config = dict(
    n_head=3,
    head_dim=32,
    norm_eps=1e-05,
    qk_norm=False,
    init_std_qkv=0.0285,
    beta2=0.95,
    warmup_steps=376,
    train_tokens=146200000,
)
MLP neurons of a small language model. Each row is named by its layer, matrix (gate and up: input weights; down: output weights) and neuron, and shows model dimensions 32-159. Each number is 128 + 32 x the weight over its row's rms, rounded and kept within 0 to 255. Numbers have three digits each. A neuron's up and down rows have the sign that makes its largest values positive.
After each neuron's rows is what it responds to, as a language model described it from the Wikipedia text at the highest values.

L3.gate281:179171193119124180137143133070154153113096107080145120122094131152145112157037132139113129129200062079099107151120124134138110090129110189121161165121088107127054091165163112104105118140129084127100074098176149082156097159106155136106128153112116166099121141162087175094143123139126172094175135125122124053099149138080126139112152067163146091162136112084120093089127115116109072067151
L3.up281:125072123156148146094097204185100112144096104140084097140096168144131078147111052160174126091112098112133139128118126089144188152134079094117135109116192121082113113066187097146127127140140154116137115119113118144130139133095142194140133117174151156172155112117101121099189084151079036130144185079153105160168138139089105064157138178123094100118128135156200104149124163165220103172129
L3.down281:142126121094103171183150169155113121057100071205118140144118136138107146111132169132097146110118113195133146146118090180132205099175088070048149136141093143144161167193100146095121109130126084080104156095151142103133123077161135123144158049148083165118160133145085049132159163193079164095121149134079068130160075134106153120137092145108141179195124142121107121152105164154139091115045
Mid-word fragments in names and years. Fires inside partly written words: year digits after 1, 18 or 19 (1'7'99, 18'7'5), byte pieces of accented letters in foreign names (Me''ić), and fragments like 'on', 'an'.

L3.gate498:147103114095112146130163115103093092126120101152183059119093138090146122086069092121110110141135127193118085101142128087121113167092138159089127117100130104131165120094176113208145115132126090113097133093126080167139182128134164110178096111173140098151149102073065151115121030181123108161095103109152117101172046143070042073164132148050147071112124103175130132166070109111215138140155
L3.up498:150101146125150145127124092138167100116086107164145137141111098156132123112089095148090081091180150162131118162148103032107105112166087120126121118145151117087085072132157103092146098122132107160075121113128186131137108127118161085133144109092155152144116134133084160143148089139147064082151140118144005150097109153148140159097133134116037063101119091145156094139133182077112154119158
L3.down498:092152119084112106156130125138173112135133154098138173094112135148154137135137122118137116125169105165158167156142224090151144098180093143154124147135060141103121158170151164160074068173094152119115101128165147132143130107075060086086121129150075144122162131118154149150127156154095140134155140102117166104102210076106112084142131150191179110099122147088114201143146140091087160137123
Joiners inside dates and names. Commas after day numbers or years, hyphens and dashes in date ranges and compounds, and mid-word pieces of names, e.g. July 21, | 1799-1869 | Andr-on-ati.

L3.gate264:136155114126120144152116103204087136045129114156194167153089099096152108159081099170133157125109115062104126178114122092157115159137123128131117153149139108134026174129132196110163168147156077076104164106154116109162134127056143132138113128229124087148136101138090137114117113123146148144169100099091086109168160116109150088159155085107131145106108109080133128112136095104169148183158
L3.up264:131102105112110174119154151109114148170031186109078082112117116131113081120148161126080117116104156108090149138169089095151112075140171120188095113136154087087150180075153114120134160172110194102114091086084106125170166120119107071188124122132151155073127152145184088119123166134134134123101132107166139187205133116155084137145182095169148077161106121114143180077100130110149076140082
L3.down264:146113161124119077114113199146066119122094124183147162176129116117139091174134103201165138124114167147170095169069108139150127112157098130171108135185141116052147094163138087134155095100128150159148114102164102098101094155145156169162159130133069144161112100113127152103062140090173166144152118183101101118088114123110135123113100155133142127046133098094131140168080087148140158135132
Mid-word letter t. Single-letter word pieces, mostly t, split from the middle of a word, such as Sep-t-ember, Coun-t-ry, Bat-t-le, and also ill, is, m and accented-letter bytes.

L4.gate5:124094142132095140086107084133066105124118141191122170108133149136160115128138107128070123082127129118118106188129106169154058154148132113142127160082120116115139080121108150138092163111147117072113119138141098105109116134073126184104099118171091087164132145165082103142119102129118188159148163110154164123142140118153172129115150182131128151118103080058121175069077122167125124116125
L4.up5:117186111150158071109089129182088135143202122182135088137139147159134112093122085147132105141137194100115101150108142151106096129165150115143141142137138135148145145151123156142092170095067170163116163074055092089148078104143115147098086143101142077123168121186099108091139100173113112158142116135088084118104136114155162126119175157162107157147089102080163168154101123146115061079122
L4.down5:121141145175132113134097088177180180135104145127174066204157113149114160135164141146166085086112156155069140076124131098110094100148193154088133105092173200122089151136178151109129127105122153104162079112114151164146150129166149156171139145119089144116091102165140131100184145170141082078186121139144063107142097151165112132151108108148090104132127121176095109145069079114102119144162
Mid-word letter fragments. Single letters or short pieces inside split words, often w or u after "a", as in sa-w, la-w-yers, La-u-ndrette, plus name and table-cell fragments.

L3.gate154:053118118140137101101143100076134113129136154109069137096123102103154163139201190105112147089095171156138154104149112133087120140152156150145121117149175086072148111120143113088170115178097099096108185111127127145134130147128164126189170129066107100186131158177145125121158130115113187118124142135140119143122120156124084127170182139166131093108106082109093155068108094061124106097169
L3.up154:088133121127108133093155089114147125140111142125094108177139148154109140178190157145137113132099204122161077119169162131093089165123211140131107146132136083080118104125137117120144135165154114131122133114158083116151104172145176157148179100074100079165173160192132144120215075129124141126118183122142119177158125090123074105180160162140110089089070140071047132176126059105126123115123
L3.down154:176149099117149121088161183144132157138139104069125109164090178120117144152209128131146140114115170135141127152181148077138118174099091193113130174111152169170171085100128100137167065111149086161098149135131179104129137124101115137147115129167096134163135126218112155108143132093121118164114118105088139074165089143145177131163191124123124106112117156145088176132084063108133153186153
Possessive apostrophe tokens. Apostrophes right after a noun or name that start a possessive or contraction, as in Women's, Dons', Earth's, didn't, and "it" before s.

L4.gate468:076134130120094207145103135090164107113155093101131147107101145135152175083167121136137142125117157164163166162178104128173102163148073168146099069119127104099142132084142141101205177189133090098059106131148127092146103154106185113125141134107061113141084074150071086137108150079054089139153134092176176093138114133101084120053126091155104120078116124090123148099089089079097088146080
L4.up468:076130097098166147067139122125175110157109127090197111166047086100178123070116109138080135124165170162160167108097143109120125158142126131152095066136100150120148124136155064195162151053104111123085085123125140168080135106186166168065170165152147140114115102134189100132107148082117191119143108090184113161137178160128119143112073116174112100132131135150139130138126109100156097091146
L4.down468:139077132115100154168100160140170176094094150186110139151195078110029198171140147131217141129133174135116104074136244143126099135107118138163151159083133068136146140153130138133149134162124157155093129113124096166109118104072108139146106145075094160203120085133099097140129143125189125156168134148097190074096158197120129169098141104110137098134114102128150122110104123090103126143124
Word-completing suffix pieces. Final piece of a word split into several tokens, often place or proper names: Bould-er, Harrog-ate, Washingt-on, plus the apostrophe after names (Rowling's).

L4.gate473:112132169121139125148129115099074135133190138114095169130082136133169165106162134170122096068091141100115126189097089136127119036101061158163132103123151191130151144085142086154171153173153138114097129135145117194125177101095128116169108108194116193172146148127136105108117104140117162176147099116103174116099185141101153167138124098186093092148162076127123159094165130130157138094152
L4.up473:176150179155156102100146155132164143098137148062149120166056118150103098101132145122184130136130153141152167148136139148069104111125161123179111155082125155157156173143132118161147143112157154130123085088102112125163128124078135142070100170156165075171140148150092081165122077152124085171163090081095173186186113077077183170080110141137152110107148146171174161112120135065172096138134
L4.down473:131141158197140138176117130093117167129079121141048122077092140116167098102171107094116099128135177122164148141166178121085162117149107083089099077127153081148153157098142126115065161154116088104102126122158125090096154091137089136165106105109075129185121193105107137135160176095108115141157109097120136151129128079110127134147113098126117150087140069143053058202086141124169091119150
Mid-word fragment tokens. Short word-piece tokens inside a word split oddly into pieces, such as the f in A-f-rica, g in Gan-g, es in Jam-es, it in Un-it-ed.

L4.gate298:059080129150175161129104161113099124075153112151080165096142188103158195110145092086097093128069161168122077163138147118135120160120128144127093111203146153148103130105096101097141126134161099090087149175113126161157175206100099133176096152185075138090140084115116085116090111115086161080177134166137171100148084120149139181152147181163135117101119077156168141121095137095140090134187
L4.up298:064100166132172136156127145158166158084101151121099159113139155121145190085097100130127089118117125170059087114106144085164095113114098117150079109159132164113120146090094104163125105112143167048081145172132124135063101164082123120154144145172117135157135091146068085084149084091122179042137102126147190111141128131152121190157169183156170130119136053158210162105131166147140069139204
L4.down298:098096107124150158112121120137115134147094104150081123051161152139000110101136091168118088144029115099133000143134239113153116117113181119160100147149129141126117100103051117137124105153111126105085156132111135135115170184168153153127076083130122113141145109096124101128144139104121147116109094115158138131123142128141122166161164166206126117107161084137119171174141156104152133124229
Line breaks in structured lists. Newline tokens ending a table row or list item in Wikipedia tables, infoboxes and bulleted lists, before the next "|" or "- " line.

L2.gate314:128144146126108181182114119083140082144086114099151140148122130139111119164160147165140053106126109105175124138117147094112176120101118122187123171120055170128115072135163054140125122113137100069090096077124112081142106114115185089130146149154097103132162112153073167144101159130133060144152148107113123173095091074098149093119139195136078144080123162095171115155115122186166132132089
L2.up314:097098147118125195189111123124088102140126107141164153113111110146165106159145122109107112040127104091173096121139117140115167158107130106127135112106087117095141081151159063136135147131137155092054083116147093153104158073117163099153145178189104112139134083148112119130066131129118101168135120152090151166083079088096144062130108195149109123122157137116145159123133098168157115081117
L2.down314:128093198133091158150134061114149109126095132127147148143122141137126106173152077166143087093083146163103065150103098131067081119130064108168097190110121160138123067115168149204175132119138086060117067116135135103127118156095173171129106079156106104106159192143096190178142146147190130154168150125144125111108103143140159149124170178105075166086102069098123148159097121168135140078072
Mid-word "w" fragment. The letter-piece w (or ow) split off inside a word, as in la|w, t|w|o, on|w|ards, high|w|ays, d|ow|n.

L3.gate139:137043144109167123144116097096069127111105104122166142130099133096146115107151132135114145163156141084205134165108119143159103060164122221192117154023177112153076121108107128131131108143138122138090134133131099110155134115081159061168170112144183155207085116158133101124165096155135128097058193111078077134132103135121121121117191106142133139119153133140119143103129168157127131183182
L3.up139:143154139121145131137156149153170095157120147105174139096149110085126134072133109109156151129111123045103157131117146135192122121152135190161121171062146101049066166106164066129099104190115052104159136073136051107138136138100136127148094168144098155096144119150197140159090187080136116139151158166167148125159116096137167136136145111164175110161095081116111125165136112132151162086127
L3.down139:164088119115110093152101090207092137206165141188074127098121142166188103122163173120137076152088148141115035085179106144117111176096135102113123148166113162185121110140094156170123114115159144135085135078125166144146163116119113171082141170172109133127129137128145086111080088099093139096125100108066134131089088150132146101139123077133168205147162151119163101132133178160147165097129
Name-internal fragments and ampersands. Mid-word pieces in names and list items, like the d in Londonderry or Rhonda, ampersands in R&B or William & Mary, and accented-letter bytes in Năstase.

L2.gate370:146125117112134127138121170097069110135105092135098127084148092138150108126195120117163101164125198149082130148093073170125130097152157118148147144164135135102179070088107132114097133160100154111055099113147165123145119116174182146161124124123182187107108167112122144099128129139131128179114134158113123103116133163109072122094094130121113150150127140093130159094081134041138084111165
L2.up370:123139123087162147072103148138122123123142148133092069155150080125091134150197096160182114161153140163082138138114160166099104068097179138118153167157095166089157061121145112128079178139101157135087130117175159145146120113151162146129158137138179155131104155104125129097147146147163128174092186082098124085120133136095138167128086152144077121190072175083147187148103123078125131155131
L2.down370:182132105161113139098146156155107161123129048128141062113188121058133147117171062135132122179159143214131136091131177090130129104125136127106221136198161219142170144145142126090115150114133143167162135105143145112169114105068190141125166111114133128077162170125144136167124109142116185101138099129071140135164143174107145130161069109089120116097050162137114123165102134125137140123117
Digit zero in numbers. The digit token 0 inside multi-digit numbers such as years, percentages, times and quantities, e.g. 50th, 2020, 70 percent.

L4.gate119:120131173174136133143100070110151143105121133164112169146095079134128125107183124102177118083157163146080148122084084178069170110122098186178098130143096131102125111166139139053156097102073076141115130133142178129121163158136205123166106110183093139107170087186081109144085174104091120153159141099088153129115109127105170154084137129159098132138109097164121190150105055085122096098063
L4.up119:110132146109164171150121080124156148154128078100121173133151038105107129129215109102140142081177111150142124143118136125118157149128095163136084096118122069098181056100097037119177157115071088091174123092113096165141133136139142100154116186155136103083122111093159154154099162106137135111109116171140130175171124133065169059167171167162114093203105155154102185132078114097194099144092
L4.down119:078083168141140125091163061122184099118133127134137167161128116136111109190154092130159088083153127114090125184176176101073107147121070125168122114117150093095092078114166133151124128117117130148152087139136146073147126120160135119214113079140157134109166091140129133166092139126139131101211100090117177160138072143069148137097152132133126105082123107150099112197146097164134130188088
Mid-word "w" fragments. Single-letter pieces, mostly w and sometimes k or d, split off inside words or names, as in Bruns-w-ick, walk-w-ay, s-w-ear.

L2.gate446:123078175170115120138097095133198145155069176126118151092139128107153178119054090154148137163146175151150152150084093160138115149157083127143130174147108165138058151160182157139079079120168143069112137114124171141136158142140105169149136099153119136101131109139105108166168111150104181068131159099092090161206129126103153158103177091195088143099126136120103152099152104101122122103097
L2.up446:132102124140177157086031143152159132128059126106081152094120170110146091130099119111176169128129142126145151148108107161118136100131080150118091150143086133126109147158160168114075018086137185081059153119087215123156101102124115225147107112139157145109110096172127126180128120142155149134152157095091104155179120148118117132138191043205102091119108136168096174124105101130141152160079
L2.down446:085174062136124136138118181137097143087110149132093169150127159117045100170192102097174135155161089105109120121159244145100125145129198146134170100133158132131221149168092158113099144116094153151095125123180068128125116155121160130125117153132153123118130116133113114114133149093168136131135211093142115065133087155114142141158156139119093122168106181184090144175144103108118087093128
Table cell tokens. Tokens inside pipe-delimited wiki tables, mostly the space or pipe starting a cell before a number, plus "the"/"for" inside titles (Places in the Heart, Institute for).

L2.gate372:134118119147149146152128161101039112088141073122126185103121107100181116117113130097155137119146143094161156150097068136134122120156087098087144086170162107152138128150125080131097109202144117096115133134201129126121162099111080139162171155087103194132082091130126090112168092120149128086138104169132059121182160158123107075161206146120150171206143063127122151112130137186119136149171
L2.up372:170126095122147183190158155105078145086108094141143119146098114113142113139107138145157142129169115097113127135081124087186112116167095099095144137203140145179183075140104086141063097184144121087126119114191182073143109138126110121153146123100117217144119107091150110149172074139183118080138143152148101147183127160121105086167192158116120152170081116096140123162132166188160182180115
L2.down372:170117117127130207146124137088097155083145064090175128171122147126176144181101125092145158141140124140163133143055098122133110156132112143099147149166068161139136119122201121110094112144144165135144047164118118116179139172097100116125119083125130175198160115114145163113131069110138084107112167098135132139181082097135104117144188180092148164133121105154121132071162165172137172129104
Mid-word subword fragments. Word-internal pieces, mostly non-Latin script bytes (Arabic, Hebrew, Greek) and fragments like oun, ed, con in county, Succeeded, continue.

L4.gate296:136104131120169125102108099065101113140156150106130155086113148178162168114096157173168123164137125155145142105104073152148160138138151136175164105123106190176200141094126120136180183155118102084131088109129144099118103129159182154141203118089130108029121135192078167113079091123147137170154098063072110085144103114172103106101092073109107122085157179098077119105110116110121092083125
L4.up296:134119111103144152147099105092088132158142152088136185098158146142160139113139114164066109133151089168245095150192149120114137122166130183160183137176174144091099078151101087126142182160184182120112119105164113120105081144128143143154184124159101144088140157142154125099123110113178160170095189108155117121133169105152137117079140126169148119157082079094124140178085188140102155169125
L4.down296:143160093195115097142133198141125120156151118180182173053104137153054120054142100159127181155099169186109133078127147158109136126148152124119179178154134173125145133110145125159094142111079145117106118055171150109110141155168108121115136110144128113164178196105204160166159133167115132099093106135100113144117114112130119112121137133128138061128133085163196143083144164140148135092110
Score digits and word continuations. Second digit of sports scores after an en dash (1–0, 33–0, 2/0), and the second piece of split words after w or re, as in women, work, war, received.

L2.gate440:055084092138159147113129159100129068087100079165095116092152142106142160148089157075088186132078073095137164121134136126163083174161160158110112131166078084092200163122126114149148168192146145116089181179083088130103086125098119093167136105194108186116074094115097130115112159101166126133151154114057123106063156123119109110107101180107147174139196080154153128132166149167106125076131
L2.up440:055071096134158154101129128104135082100081069152129084154157166100102160165090148089085141140072086105150133099134163112150083163125192166133097141151091082070174171097123102169179141162124123146064153155074078089124070121108136075134128101179119136118107115094095142095120174135175090104128169098071133121083152137119146128118086154107164165142137072139157105165156162178133169094099
L2.down440:128147103126145194087199110130136123092093119143103100139144163131140169159111088144123159146113140078178179145109211103109137125155133179071147114180114155151157141096153195149165179147117146192148112177100102081134105114125136088142135113166100133097118068085080154148120150157163116159136155114142156120108106159120131170091067117121133196145086098131089124193139094172165126165075
Mid-word "er" piece. The subword "er" inside words split into short fragments, such as wat-er, und-er, s-er-ved, temp-er-ature, op-er-ation.

L2.gate248:123094110131092164172176154114116101092102076068181117115148166155135118125056146091145147071156134156125150134151109130172126075114123145134126161159141164098118123149113098169147134056155095139130085150138105132127196149153141142146079089133111162177116168151117151114142134138133175096116161084107129112112157192127173174078161108140134121134124124169135111078158179120119111038152
L2.up248:202135091125091205146098159140123113100123071081136110141082095164112107121136068189134141099093166139108101125139097128138108136080134106088140112170122114112106117098153116128183179149091138130156113166126126187159148101163086142152103123109152101088105122128031096096123158129105104155150127075143135081146084112134113057034189137098125084140111136139155128116106107151162139125141
L2.down248:094142178114097104105136136161178089162095130143166202112138136080118051104076070137126155087096119121172168118093155132151137196155180144141119158153099121065127158133137161167125147095131149127187138101148080100170122068153160092137124111167119112087086148153108106130159119151161081149134153121144179052151152176178109099093172091162185133115152140148119183118070120154133128144115
Mid-word vowel+s fragments. Word-internal pieces, mostly "es", "us", "as", inside names and proper nouns, e.g. Jam-es, Jer-us-alem, Madag-as-car, Japan-es-e.

L2.gate224:111092170088184117128170162113096100146166164101158123142175192146116126175118171100189145093139096070144130083130090119144087207087143109066106144132101106170136145146122109142149122101146132152104071077134108097136146128108123117097132135174120089101167122152143131125082110207184059110125104087154166147140148179114098096132086182122111146070116160116152118160068101146172128079186
L2.up224:051119160134166119084109068178165132136123111091148097125162126144131117134075143075140083111095074114095173179119151106141156101159085179128107141110140103118057120140175103179128074128135105107190088085140174107114098133141103133159163106114119181069150144159105127072158112170124092058109210133124125126166142127123102170117128102178138123167168145142057157120097199125138139165097
L2.down224:206100133159173174080175194148130149096077119089121119166161134169152126103170144079121112186065164127142104125134101112114182160109092126049113106147149102113154099138128120091180184054127098124121095134148140133166142092126129119110128141131089143124135128144159106158112157078120137146170153081151093125183112134168101136146122119130124136061138096118177117138108134121104123093160
Mid-word fragments and accents. Word pieces that leave a word unfinished: byte pieces of accented or special characters (poètes, café, née, ×), an inner x (explosive, coaxial), and prefixes com and ex.

L2.gate356:103081165123143151158139142126120164126058133153097142115137171147134214102118114086119098171089135156119093130095102126166091074099124134136135109171153125135129207124103076160098153127130147069080174119138148143148121170168118148137132128155115143104157121165077049110202110096106175094177173160128155108195119070191112123150166152165116119152166095119140176157136107113211111165156
L2.up356:111104143157162166147124173083133178181116163146055143110095131176145155081123094116124077141117103153088088166135124086185103109085122116097124141188154161136094068101072093126160149144126180108108110158132122137154105189118099112123115160149127094086170105140045099139128089047112158098169120168147170135164144107159088155166187152146082110084179098144120166159151102103174125147188
L2.down356:096113169107173188112148127159108145135099110121090145152158159166049187150106078144103107162062164110120028122134212081179127116067193127092120163143161159117095147065106086112168152156101133122067139133082130121152126148154115116121107152149086117079138138126153129083102133108131127116092082129183172111175132110143155158120164220218132122125100082123107159146130134114157138144196
Line break ending list rows. Newline tokens at the end of a table row (after a closing pipe) or a dash-list item, ahead of the next row or item, e.g. "| 2000 |" or "- 2002–2003: Nantes".

L3.gate63:156175119179128123121110158194071157217077111160130144125151114113133159103144092134169140122187121134158148093164109119114154159134091128133148116152171105101175138134152068054136142186170155196105107092097144098136125172125178144102156179159143106101172103151154066084101099088070158155136089134107127090088220097119119111176102095089118124129122144160135148171109149103147116103145
L3.up63:118129115101145118125128084169137105174066109162140134103149069156122118089084105170104169102199162173166112136165148126126156122129098086085173102166189111114131042123113116070097173139168120179140115103090111105080106106119138173101137153143117132138160125174174167126108098154103118147124123111081060148125191100127146125110076132123193149091129098158141148130105182118130116117136
L3.down63:177117090096124106132135164188084154200051166132108119125094174066112127079081154125145168110154131156172127091150177102114093116146103151144129151182138071160163091128125114072109162132161096118154153124033134083144135134149111181076148178145127077155116126100175144144100091134134128170066117106102060104081151097097171186146121104124179145148122122170131125105102114121097155099132
Articles and article-start markers. Indefinite articles a/an in mid-sentence (had an elder, with a counter), plus the "=" title marker after an infobox list, and table separators.

L3.gate111:130126130193100153137097152128147105132126114153160113156081164167143147189142111097087116101100139105083081182148116143090109171133141130116143167102101123161150101150134156112126123157158107108069128126187139117132128125106144170087068142129094050190132115117118129070131087118100171164162098119124163066214083197137141118136186145194120144137182130041149123147087076090107138133162
L3.up111:137123159128113127138117178154149120116154141165101092136158102144128146128137215155110023112128107101088165150162145120122129105107146059156128140087136155146109139164130100131112176099126065106142149145117088110125086178141082068131090138149133169104155127091110039144098154092130155073141107143129159094163124128050099174165146129098132133138134118109087107123110138142157081108067
L3.down111:127075124157125099076117127134122122149104115117104127138100116110078166138145067085107111131098138134148109107153146129147124177118134155164159129090125065162152073082127128096157183190121116139128148082110096157145121156146113113105116183094185116122173131149157113162099101083103130161119124230155136133154151147123071106125158150123158155134155125182150086132074146058070145119136
Infobox list line breaks. Line breaks before "- Field:" entries in flattened infoboxes and lists, plus field-name starts (W in Website) and "age" in birth dates.

L3.gate361:142183127095121153124158133158122171128136159165080092116155151141109138143122151114171187158088131122147148149136150140162095094124136171113192155144081164132169156120138157168115182142098179106118132125143159082114158139138060225132081166166150071147133125175116096143131087112115173150112150178139236106090126125148119078082149155131209158159147162110106156141124078175140110058131
L3.up361:154132145084125146168111100010155113140161146118110150137116142112158173157136110126121145196157134105191128143128101159080076158150130157158114203202107161150152128096151109099129134099120121137116175204180138134160078153052093152171144109139191145095144109172126084129161084122110107106143162127123109184082113061104144110099088119157123190059121105123229125115149126140175146147156
L3.down361:141116066182142088121086164101152127153145173122157083101095133161114144057126087127111109134135117112113052170171238096126176106147187139129134110163166170127080106148119155124113115175143112145113120100097079222126135138111143106144146095104149158150090122102161136184107079140155153151075130105108090140084154157147155111162171104130153101134124170095146163105139059153060128164127
Mid-word "er" fragment. Word-piece "er" (sometimes "ct") inside split words, strongest in infobox headings: care-er, Ord-er, play-er, t-er-m, produ-ct.

L3.gate362:132090143109112072151114134099116087160114148146166152113181133157126116174104142141064191158208116130152100123125125137167126156115148086103145156170076167117115105091141104110133142141144146164111137109174101147121136121096195146143128119111117115105145097183074155164137084092164146137109146128063099216152113127173180129114126126159120135101114140114214138087192125104132191116187
L3.up362:152125125153119075118136123123107113160140141140116080130152037140126092121077091139137153147206131151168128114107135136087150112117094074089153167118038171175162156146158205130183174161166164091154150160113138122132154106136161157160152146119119142179111102156118172097129135136082132152054123131066097139124084100177144141138116123136108181046119150161081143112108178126150142090129
L3.down362:169106131154111120126151064098126176155147087123112100140140153136112121116084150160106113101108181023138128139075151104097098119146131120103084140152116148181097117110134088093141159136082074196073159166067012097116153103078154080080157125098108159174136126097142136115078111096118125121123102117109080096116173114098152161124093107141151122075158148124081161177142148106096120089106
Table separators and plural suffixes. Two groups: pipe separators and digits in Wikipedia tables (Score |, Rank |, 8), and plural endings es/ions completing nouns (times, games, positions, divisions).

L4.gate116:102116160104146100158064059150107123140121086096113141108142136087182178098141155155137163097132080169113066122185096149109119130145148143147096135128105141121176145145047121166088148145099121130118074110170124156103172120179137159205113159157132154057173105194090113114133131155128095108104127122134091071145138111096109139135148087102163118218109115188086128116076104101138088096124
L4.up116:091100161163100140128132108168196113118139079116092115091123131089113134100113097094149132135121164144180141119112120126133110154151059202066131133124088100100178156137184100156068128176125120112160116171145124126097140064121103161125122113121138131068179094179104105124120106157160129087191165127091069095139103115083069156169147156134096129157099096148107114123137171161102168104148
L4.down116:120081103149142179121102129155131149179133136122126134176139166083107139095117099134174132142120120151169067115168137132124084109089157104062124120133076155124086146094078091145145104159123101123166093109200148158084105155138104106133127157123153177115161140168109164172142174141123135110173104095082147118178174114079141043152120191117124145090108195110126121123117152079094120044062
Early word-piece continuations. Second piece of a split word, often right after a capital letter: qu in Square, Esquire, mosque; n in One, Online, Only; ust in Sustainability.

L4.gate339:128092085133163072151141183116126098101116111080169142059143167146164073127106135091153134149109120109081144160086087098154150161174111092058090135191106112118169111160065067146111075155115161144110153086141178122113119137145097139150184091111139169126159111160127097075129135152169084091178169133158106139126153202123121122161147214115113095124165121127134151113081179129094153118215
L4.up339:152115146120091117128166089140106122118116126112112105102193157141091127129122144079214169212103157149102176177081113074183077116164131162119142111136072056133166136145114164175112104140113109151163127118129199142072155133103150154109168164054091189145184143170089153121137158129166090058113142139150120146126181138146139107163107125101116083119158118094147198167066162126103162110175
L4.down339:149089205093126147109152114148084119110067168093134076080162175169139107131132152158178122127098183139121153144149109093109067122138096152101098123134109138141113113120066095139101108124125121138121139083103106125124141119116159105151174124103079127126176020156113134103137085162189058068155130134121137122121135143095138145089089145113120098149136112121158189108025156124077157170185
Non-ASCII character bytes. Mid-word byte pieces of accented letters and symbols such as â, é, ü, ×, as in Romániei, café, Rüppell, plus occasional In, con, ation.

L2.gate62:075092147172083103137082132154096118156110107107095144083097147168139098173128132172094129130097079122175139096135144134240116145173076097170112101146151158101115107107088153104092178110144144135114167110161077154118108112099135162105088176094107185128093131170127129143148105103113146104167120163078126172093165168137080107110156125116082112189203168114145120088123160175184105106219
L2.up62:070095159162068107136122132159107150162068089078090125128101182134099071165136147169096134133120088150207133086128159095205096151160120123191105135160126171081120093100087123129092155082132109179092162119149069144153066100098129141107117150090116160105122128139134156111188136106116148095180144139086125187104165164131089124130146151105115109166130174112134083094128192188178128143174
L2.down62:153145124097087123105119103102145138160089117105066106164108117132075115135154119238119161072077127114136121108127219121086043129127091149160132113091141125084085102099079191139075159102115182145160111066167138111139154111102155106127148116120129136127125110112123193159148138177099095096193170127130126173138162119144111155104143115120087104125125179139173140101153150152175147142134
Mid-word letter "a". The single-letter piece "a" split off inside a word, often starting ai/au/aw, as in rail(way), retail, because, flaws, fax.

L4.gate287:118134080131121138168083104162112153181124126113173134057122126113111111106146129161119107046168113104145118070177134169141152062148170122045178094127157070092167144156100205104107151176186084125093155153082113125095162141118145147099122122149134203115122165140105098145120124158113188165078166129082095170144148120175146089150136122098151203128138143118115163121139103096109094150154
L4.up287:080119082133086136151092066205170083140101124176130080171119150107104137093145143099116134140168135160116136088205136168088121187171098115174116158092180091085178151096137126059115140091102119118155160184063142104157090131118156147114131142090079118081115123190060052106091079150083079140168164115122158143150130103116129168073112121155126102103088153155126153104138083114093135146101
L4.down287:092140083089112085134132128193150148110138080093203124154149130146043159112103103072115104127137172120192160119133178074106065075172207115107217114129171110100192092098148068091078121153136066116148137144057154052099120141142147158114105158097141107124122142160130173148112163144117142106103204110150100163140122101128120148175101132139098171134154139157145153092125079173087114105140
Symbols and split-word fragments. Dollar signs opening prices or LaTeX math ($200, $K), wiki heading markers (===, =), and word pieces completing a split word (wh-ich, un-t-il).